MLP neurons of a small language model. Each row is named by its layer, matrix (up: input weights) and neuron, and shows model dimensions 506-633. Each number is 200 + 20 x the weight over its row's rms, rounded and kept within 0 to 999.
A block is one neuron, or neurons of one layer that tend to fire together. After each block is what it responds to, as a language model described it from the Wikipedia text at the highest values.

L9.up653,207,223,179,214,166,177,205,163,164,213,176,189,179,210,197,185,220,198,181,190,195,179,194,226,222,202,205,216,194,189,217,198,201,208,201,184,168,215,214,192,169,216,173,156,193,185,209,178,186,182,216,181,213,183,243,182,202,175,218,191,147,211,174,242,204,204,198,203,199,247,196,155,242,210,189,212,186,172,181,224,183,178,198,206,206,234,207,202,180,209,212,170,206,189,223,207,193,228,189,212,159,195,168,190,190,195,200,198,198,213,199,231,197,175,198,205,222,195,210,193,170,225,201,190,187,197,246,194
L9.up716,204,218,199,195,200,162,203,201,209,237,218,204,229,171,167,195,215,162,181,210,225,210,215,166,175,178,169,187,179,196,173,182,219,171,192,180,211,217,208,169,209,183,220,194,189,206,206,200,192,187,192,186,223,223,208,191,210,211,180,180,162,194,210,194,218,196,202,184,208,178,207,176,212,203,201,227,194,194,172,161,184,177,170,202,211,184,242,199,192,184,210,209,203,176,185,189,189,210,194,207,204,231,161,209,158,182,201,188,196,202,193,203,218,205,201,223,236,233,210,190,194,195,184,218,220,166,177,200
L9.up1205,212,202,185,218,207,189,210,196,202,242,190,198,184,201,229,220,194,200,177,213,223,204,188,222,200,227,191,215,155,185,207,230,207,197,184,220,202,198,194,150,190,181,195,231,213,185,232,212,197,212,186,168,241,227,199,184,204,213,181,198,184,191,213,215,204,196,198,170,188,206,213,148,183,181,205,164,256,203,193,197,210,222,182,223,236,194,179,198,167,196,227,194,171,185,202,210,193,235,220,202,189,190,198,184,222,196,182,213,156,192,214,190,224,198,227,225,216,196,208,227,211,248,200,224,241,222,200,175
L9.up1569,209,217,207,210,187,175,245,196,164,165,239,214,205,167,189,214,193,173,169,187,239,207,228,211,197,195,199,189,192,201,207,175,223,231,151,202,207,202,239,184,200,222,196,179,213,208,174,190,167,195,205,187,226,179,223,235,188,199,197,213,173,193,226,219,202,213,164,190,202,204,187,179,205,214,175,217,235,175,208,195,170,189,227,197,169,235,231,186,203,189,197,216,200,227,182,204,209,225,205,213,199,226,179,206,229,207,176,208,172,208,201,228,194,196,189,244,209,193,224,223,168,199,186,170,182,193,172,214
Responds to: Month names and words like to, in, b. right before a day or year number in dates, e.g. on December 9, from 1905 to 1906, in 2022.

L12.up389,173,218,252,216,188,180,212,202,181,236,173,215,200,177,197,197,212,205,191,194,232,190,212,196,197,201,200,187,181,191,209,196,182,205,169,189,190,198,235,211,233,207,203,235,204,185,200,219,182,240,234,228,192,224,188,197,175,187,185,200,190,186,205,227,202,172,168,197,209,206,183,202,199,199,173,224,206,204,205,185,162,188,173,157,208,195,211,214,222,215,196,206,210,218,176,208,192,206,187,240,201,202,203,196,213,159,173,224,209,186,225,183,171,201,203,186,189,169,247,209,225,198,193,210,218,187,186,220
L12.up1171,227,186,217,203,222,213,219,185,210,165,218,189,221,169,208,207,204,200,175,203,251,190,217,202,208,193,167,193,232,203,229,208,215,211,178,200,218,199,234,143,217,170,199,186,219,215,218,209,200,197,236,191,213,232,194,227,184,200,218,208,175,191,234,194,229,201,189,196,183,163,177,169,208,161,198,183,204,208,195,213,211,217,198,213,185,201,200,207,184,189,180,198,200,190,197,189,205,209,211,207,220,215,187,199,231,190,193,203,232,204,209,207,222,202,242,205,209,187,198,231,176,241,194,198,206,174,188,201
Responds to: Fires on the token just before a numeral, mostly month names before a day or year (February 26, in November 1901), plus table pipes, Elevation: and to or of before a year.

L9.up99,225,176,213,170,223,189,177,224,206,227,225,212,194,203,210,199,192,180,153,209,198,230,242,220,194,192,190,185,205,214,188,187,190,206,185,207,231,171,206,192,202,234,221,223,225,198,245,212,151,183,190,176,209,163,193,174,192,204,219,225,185,244,196,236,157,177,206,226,212,188,210,163,208,176,190,191,205,188,183,206,198,186,207,198,202,180,167,207,187,198,216,209,176,204,205,140,213,216,197,181,205,207,180,156,214,205,203,204,206,207,192,238,197,181,179,229,219,192,203,197,189,253,197,189,203,217,186,173
L9.up1600,246,202,223,187,208,203,192,186,221,232,168,231,219,217,189,206,192,177,226,209,206,208,188,202,191,185,216,174,191,193,191,203,170,154,223,225,217,152,212,191,190,203,192,228,204,194,209,181,197,230,204,183,217,187,182,224,167,185,228,189,199,233,210,218,220,206,221,209,189,208,197,167,207,195,198,187,231,205,218,195,170,205,174,231,169,180,213,216,213,176,189,223,182,172,186,212,210,210,198,135,190,196,211,221,225,194,172,140,202,230,224,211,242,160,202,229,210,227,226,215,193,217,175,178,229,171,230,186
L9.up1849,227,194,231,187,220,175,179,224,181,219,159,227,190,224,193,186,174,166,201,187,231,213,210,208,167,208,205,195,213,182,225,175,181,206,219,175,225,209,207,195,194,201,192,216,209,200,195,214,193,216,242,175,230,158,185,179,194,170,196,223,235,199,185,214,214,215,228,193,198,201,182,203,192,193,177,207,203,216,170,196,193,191,179,207,217,206,225,198,190,186,226,210,165,215,217,179,219,211,215,201,189,220,184,177,205,169,159,191,175,192,170,194,207,194,219,235,183,198,195,238,178,216,178,177,175,166,169,198
L9.up2045,239,198,211,187,184,249,193,201,179,189,230,217,231,198,201,201,220,211,229,251,265,233,185,191,205,189,194,185,186,184,186,195,180,184,206,193,200,225,214,187,141,192,238,251,185,223,235,213,190,204,197,210,201,187,191,190,187,193,205,207,220,213,196,201,211,201,199,194,203,197,180,182,187,174,199,173,208,226,168,215,180,213,191,212,236,197,180,221,213,170,206,197,203,187,206,204,226,198,223,209,206,204,250,204,217,177,199,164,134,208,228,204,230,192,207,241,179,183,202,209,207,220,201,189,227,185,220,184
Responds to: The 0 right after the leading 2 in years 2000–2024 (2008, 2019), plus occasional spaces before a year or in blank election-table cells.

L10.up225,219,188,185,186,199,194,215,204,208,199,203,207,256,224,180,192,200,217,222,217,182,222,201,242,204,175,165,154,208,230,186,184,198,207,200,195,228,192,203,195,175,160,216,188,203,225,210,231,202,205,187,238,218,182,203,204,199,193,209,209,204,234,213,187,184,227,195,215,195,185,212,183,185,200,176,172,203,214,204,199,212,202,179,190,183,185,197,209,190,162,180,161,195,165,207,190,195,228,194,248,207,213,195,189,214,183,153,202,225,225,218,185,210,215,211,241,219,237,205,222,206,215,172,207,206,170,235,239
L10.up706,196,210,168,191,177,191,207,216,196,229,203,218,211,226,227,223,206,221,220,202,214,232,229,221,203,259,182,176,215,197,173,176,172,168,177,230,217,199,205,202,181,180,229,208,193,217,157,223,227,175,234,211,201,186,230,184,216,159,180,190,205,220,240,211,197,218,186,195,194,208,200,204,205,217,177,179,186,217,182,148,216,193,182,178,200,204,188,219,216,168,200,191,231,211,187,191,233,218,205,234,177,228,234,211,209,194,184,212,213,221,174,195,218,189,204,187,203,248,209,194,185,211,217,202,208,166,206,239
L10.up888,211,206,217,174,186,201,211,209,188,209,182,215,208,199,181,175,216,236,198,227,201,193,228,178,202,217,184,182,192,213,203,212,170,181,178,194,226,230,206,167,192,227,206,211,166,206,233,238,214,224,234,178,262,187,220,174,197,193,184,212,192,209,221,200,203,178,224,201,223,203,208,199,196,197,179,200,191,230,202,184,206,210,205,135,194,198,187,177,195,197,244,202,205,208,174,206,203,202,186,206,189,259,210,172,191,193,212,223,193,186,207,195,188,179,199,174,189,214,197,215,198,172,195,184,218,187,204,186
L10.up1293,211,184,182,162,200,208,187,201,208,207,197,219,215,216,181,207,201,236,197,206,207,173,197,204,216,232,198,196,172,213,226,179,207,161,183,232,196,207,193,186,184,200,198,197,200,224,193,202,163,215,207,174,208,178,188,193,168,185,198,199,220,180,217,212,197,199,216,236,190,199,166,157,212,163,175,193,195,204,210,185,192,184,176,174,150,220,194,176,232,199,191,207,202,162,204,213,190,196,205,209,196,196,158,185,187,177,188,214,198,210,192,212,201,169,215,184,208,213,220,183,174,227,186,230,182,188,244,208
L10.up1369,219,208,204,193,196,212,200,189,217,175,206,172,191,206,242,168,197,170,211,208,207,187,195,212,172,199,177,177,181,149,204,190,172,169,174,198,185,196,191,204,197,190,172,188,202,210,230,236,182,197,210,212,196,174,217,169,189,179,199,164,202,188,201,233,208,209,204,190,214,219,184,204,209,164,186,201,179,194,215,217,193,195,165,210,198,193,195,204,229,166,182,192,202,175,205,168,177,190,227,220,198,194,216,168,191,171,177,174,210,200,244,201,220,193,193,179,199,201,168,203,191,195,168,216,206,184,159,175
L10.up1533,206,172,193,226,249,190,214,181,193,197,217,203,223,198,197,195,207,187,217,184,199,183,241,211,208,217,191,172,202,200,195,182,234,187,174,196,236,234,226,204,178,202,208,198,156,175,212,200,188,202,237,161,190,195,231,206,199,165,193,202,187,197,198,215,183,204,206,184,162,178,217,203,201,197,202,204,182,204,199,162,191,184,189,194,193,208,232,223,220,161,203,184,201,217,174,183,249,187,209,209,188,234,194,193,207,204,177,166,195,193,241,227,212,221,182,186,232,215,208,197,211,205,202,204,194,183,222,200
L10.up1765,172,187,156,191,187,200,221,172,231,174,214,191,236,198,221,181,171,192,221,229,214,191,202,208,197,206,242,174,199,206,219,166,212,197,197,181,204,173,195,225,206,163,204,192,216,203,187,209,178,165,229,210,193,174,207,199,221,186,192,198,247,211,178,199,186,181,173,205,214,200,162,199,199,173,178,152,201,222,145,206,196,194,189,183,207,220,210,217,203,206,199,196,201,184,248,170,168,179,180,210,200,203,220,188,194,195,180,191,195,202,177,164,182,174,202,182,202,173,179,246,196,246,203,189,201,182,198,246
L10.up1860,202,208,226,180,207,184,216,165,197,188,189,189,220,214,234,221,194,232,183,203,232,172,223,185,210,214,179,199,201,146,190,206,213,160,195,142,195,212,232,241,175,214,219,198,201,206,223,187,196,195,241,197,219,170,207,181,186,179,189,205,179,230,192,203,183,198,178,182,189,195,204,198,219,238,186,168,224,188,197,195,190,187,163,188,181,199,187,184,201,183,199,222,215,220,187,198,207,202,194,185,201,243,214,180,207,210,170,212,186,187,180,191,203,179,191,242,196,221,194,210,159,194,194,211,178,211,195,203
Responds to: Dashes, colons and parentheses separating a name from a role or label in music personnel lists and infoboxes, e.g. "Jack Hale – trombone", "Instrument: Vocals".

L10.up2,202,204,146,201,213,162,189,208,192,217,201,182,183,204,215,161,155,218,184,235,193,189,198,196,165,198,226,209,189,211,222,175,192,185,200,208,235,201,200,159,205,182,194,196,200,190,214,226,204,204,186,216,200,203,204,220,217,195,193,209,164,227,227,196,241,204,209,233,197,168,213,171,194,210,207,204,226,217,227,207,218,189,155,209,213,195,193,185,208,150,180,170,217,217,210,210,171,212,201,181,183,222,213,207,198,199,199,201,191,207,224,191,184,216,225,217,208,185,201,196,176,199,197,186,199,200,191,238
L10.up216,209,197,210,205,230,173,194,171,187,230,204,204,197,208,210,244,149,243,216,241,187,223,194,222,187,199,169,206,192,182,196,209,192,206,203,192,205,207,215,169,210,202,198,209,190,172,222,235,204,185,187,191,230,152,192,192,199,178,169,168,169,203,216,232,214,185,180,211,223,191,197,168,208,165,207,191,184,238,187,175,233,203,189,207,177,181,156,178,187,172,203,199,217,222,151,189,219,176,219,201,199,186,190,201,210,167,225,198,201,211,227,209,235,200,203,242,179,224,180,186,193,212,203,190,198,208,206,208
L10.up1342,203,228,186,172,194,172,209,191,174,190,185,186,208,211,208,194,199,230,215,221,213,184,205,248,213,189,180,162,191,205,206,193,185,222,182,204,214,189,215,207,198,187,202,188,209,160,219,201,211,218,203,215,176,205,245,226,198,240,215,204,218,215,204,215,187,202,190,206,154,205,249,218,224,183,202,224,188,171,209,219,180,183,205,201,222,240,188,195,211,215,220,183,250,205,187,192,191,198,212,183,186,227,180,180,174,192,185,237,165,174,180,176,197,186,190,195,207,205,235,222,167,192,208,166,219,187,227,159
L10.up1702,183,196,181,211,204,198,195,181,174,212,221,181,183,188,190,167,239,215,195,206,199,153,197,211,206,239,214,192,208,163,218,191,224,205,243,186,198,194,222,201,196,196,185,176,181,200,195,225,190,182,214,189,220,201,213,172,200,186,183,155,176,199,205,185,190,213,208,193,207,224,219,183,213,172,211,222,193,203,175,183,189,204,230,189,186,216,202,176,232,210,192,244,225,208,175,206,187,180,210,178,223,215,180,231,203,190,221,177,163,205,189,153,198,179,198,196,197,183,207,227,205,225,208,160,203,172,207,166
L10.up1877,214,214,197,203,234,187,212,208,231,210,167,184,179,214,229,206,206,210,193,187,207,178,218,180,211,213,206,177,190,175,190,157,183,207,201,220,213,170,237,194,208,172,184,185,183,221,199,198,238,182,195,177,200,201,206,196,179,181,208,190,192,181,244,187,209,209,208,215,203,190,184,178,191,196,157,214,201,195,204,223,204,190,216,174,195,203,145,201,175,219,211,146,233,205,192,193,226,226,172,237,178,207,177,213,156,217,221,203,179,202,183,188,167,173,190,216,210,218,228,188,191,186,189,186,201,185,203,235
L10.up2322,208,173,212,211,239,202,199,183,202,196,197,205,204,220,244,213,180,205,208,244,199,236,239,227,197,200,235,200,195,178,222,189,175,221,207,175,215,192,220,195,202,226,209,175,216,235,195,226,198,208,230,212,192,213,175,190,172,193,173,225,156,198,185,227,244,188,216,201,219,184,207,202,223,188,183,191,238,180,195,205,214,203,182,211,211,199,159,202,190,205,184,174,212,200,185,176,191,222,202,206,147,235,209,196,215,220,176,210,226,173,176,153,186,181,207,186,212,219,189,173,149,206,213,192,186,175,181,206
L10.up2429,208,249,212,202,191,165,200,192,202,204,198,176,192,200,228,173,175,155,191,214,199,230,210,211,205,193,215,222,190,215,218,189,202,205,227,220,186,215,200,197,193,176,183,172,219,154,213,207,170,217,201,208,174,214,202,207,198,218,182,187,202,194,222,208,207,209,192,193,217,195,191,222,209,166,178,180,180,185,197,191,173,211,222,181,190,244,169,202,207,168,210,165,244,207,206,212,167,215,207,218,196,183,208,205,198,215,168,244,250,220,218,238,188,162,196,169,242,204,214,234,174,212,192,215,226,209,192,195
L10.up2549,187,221,215,216,213,188,175,206,208,187,188,174,217,181,197,163,211,221,182,212,215,190,244,215,199,168,210,165,174,203,207,222,211,202,159,205,190,223,244,222,223,206,183,232,195,222,190,216,171,184,219,219,185,190,225,187,199,197,162,163,171,240,217,203,180,206,240,205,204,206,197,197,230,200,175,202,203,188,234,201,201,186,180,187,235,189,226,198,167,201,231,181,233,198,222,200,220,189,215,205,211,219,194,181,184,189,233,185,172,246,212,208,192,199,175,180,225,194,216,188,199,218,234,161,188,178,207,198
Responds to: Month names and day numbers inside written dates, e.g. in December 2019, On June 7, 2018, 21 June 1895, including schedule tables.

L9.up749,211,148,192,197,204,197,232,180,200,214,189,196,205,219,194,206,202,238,195,203,195,209,189,193,178,219,184,199,193,190,204,180,217,185,173,200,208,202,175,213,151,192,201,186,211,215,184,217,184,187,208,220,178,163,232,223,208,201,171,187,226,185,204,190,229,215,224,181,217,220,185,210,198,201,214,201,194,194,209,183,203,172,164,183,179,215,190,193,212,207,188,221,179,205,209,177,215,222,201,235,167,241,159,166,204,210,195,190,198,188,232,202,215,223,172,223,148,193,193,208,181,200,188,201,202,196,208,209
L9.up1159,213,209,194,177,205,204,183,176,202,220,203,220,178,207,217,174,228,248,201,201,222,170,220,194,178,155,164,190,202,209,168,190,229,201,193,223,217,210,234,202,202,205,211,192,214,207,200,217,184,212,219,198,187,169,204,214,186,175,186,177,188,210,192,206,205,193,259,180,208,192,188,189,202,179,177,195,223,195,184,185,218,201,191,217,201,243,213,219,203,193,213,216,181,200,193,211,204,205,194,190,164,188,170,195,236,217,209,189,178,204,162,188,208,168,222,198,185,238,179,198,219,211,195,236,172,199,204,212
L9.up1348,200,221,192,207,202,195,270,152,223,188,189,204,207,241,213,188,181,188,198,223,202,209,180,242,215,216,188,182,202,229,208,193,166,195,179,188,187,184,223,186,196,224,180,212,172,183,199,211,190,207,212,162,196,223,187,214,218,177,210,215,219,194,194,166,239,204,233,223,214,192,252,198,212,186,158,166,208,175,187,191,240,192,200,166,161,176,182,187,220,183,203,207,165,187,230,204,189,203,200,199,246,226,189,201,175,160,192,208,194,209,196,179,207,198,226,193,169,219,197,225,198,213,201,201,195,162,183,215
L9.up1660,185,200,205,182,218,167,200,191,195,201,215,204,231,189,185,195,161,238,182,224,197,212,225,198,185,223,177,194,211,196,207,192,173,167,167,208,185,194,207,179,222,179,193,213,142,246,208,202,184,212,214,194,255,178,245,203,191,161,203,177,180,189,226,188,204,163,184,206,167,232,189,186,202,200,213,189,224,195,211,176,167,211,196,186,209,208,189,202,220,170,175,218,197,221,229,162,193,204,181,252,218,200,233,203,219,206,202,204,185,193,191,190,185,210,170,228,194,219,171,193,185,165,186,212,217,220,208,198
Responds to: Position right before or at an instrument name after a musician's dash in album personnel lists (— drums, – trumpet, - percussion), plus music-playing words like plays; weaker on separators in tables and lists.

L12.up0,225,161,195,194,207,184,201,178,209,176,194,212,213,201,203,208,238,206,212,204,172,195,212,185,194,226,206,197,189,187,199,189,209,203,168,194,176,174,199,177,256,194,234,219,204,216,195,211,210,201,253,186,182,196,204,180,210,209,198,197,170,157,228,199,183,189,213,243,223,203,205,172,183,175,189,215,222,224,209,184,181,199,182,227,218,232,198,230,195,180,180,187,208,195,205,194,220,174,215,181,176,170,194,126,178,214,193,189,227,186,191,193,180,235,158,214,168,211,207,191,228,204,232,210,207,180,208,200
L12.up1434,195,226,199,160,203,202,208,195,213,204,216,176,225,245,235,172,201,207,202,216,183,185,190,232,210,220,174,214,223,231,241,169,194,146,196,199,217,188,189,233,210,199,178,208,209,187,210,221,229,202,209,193,213,200,226,167,217,195,190,196,196,205,222,227,215,192,215,228,167,199,194,169,203,208,172,188,237,201,208,205,204,190,199,180,226,221,213,214,208,186,202,196,191,228,179,125,217,218,212,214,199,203,200,205,173,188,183,195,192,208,194,196,222,212,170,185,182,241,233,220,174,200,199,195,195,201,197,199
Responds to: Fires on the space or dash just before a person's occupation, instrument or role in lists and bios, e.g. "a German' 'geologist", "Ernie Watts -' 'saxophone", "Brazilian' 'rapper".

L12.up988,201,238,191,172,210,192,214,192,194,200,222,189,220,161,234,200,172,190,211,261,219,248,203,181,184,260,221,158,210,223,214,211,162,170,205,185,162,213,213,201,192,195,222,149,218,230,205,190,212,217,221,188,212,200,220,180,197,199,187,230,248,226,215,212,234,182,249,214,196,211,206,207,218,189,163,166,171,191,187,206,206,236,213,179,231,203,216,234,202,194,227,209,204,179,184,213,208,222,225,228,210,200,210,151,180,131,218,215,183,205,236,201,236,230,209,184,200,185,174,230,204,216,182,194,219,230,188,212
L12.up2077,216,181,232,191,231,163,232,219,204,191,188,217,190,192,227,171,221,177,172,189,239,192,243,207,219,203,199,179,181,189,201,187,190,189,200,179,188,195,173,186,225,194,183,213,212,198,191,186,224,190,179,191,152,199,198,225,209,203,204,169,179,200,201,237,170,189,218,198,168,165,258,180,195,194,200,182,203,124,201,201,195,196,217,183,183,187,168,206,190,192,202,191,184,217,209,154,197,205,215,189,217,205,207,184,225,181,218,201,183,180,166,207,172,203,188,223,187,208,199,224,194,210,182,205,234,191,195,192
Responds to: The 0 right after a leading 2 in 21st-century years, as in 2006, 2010 and 2021–present, in bios, charts and tables.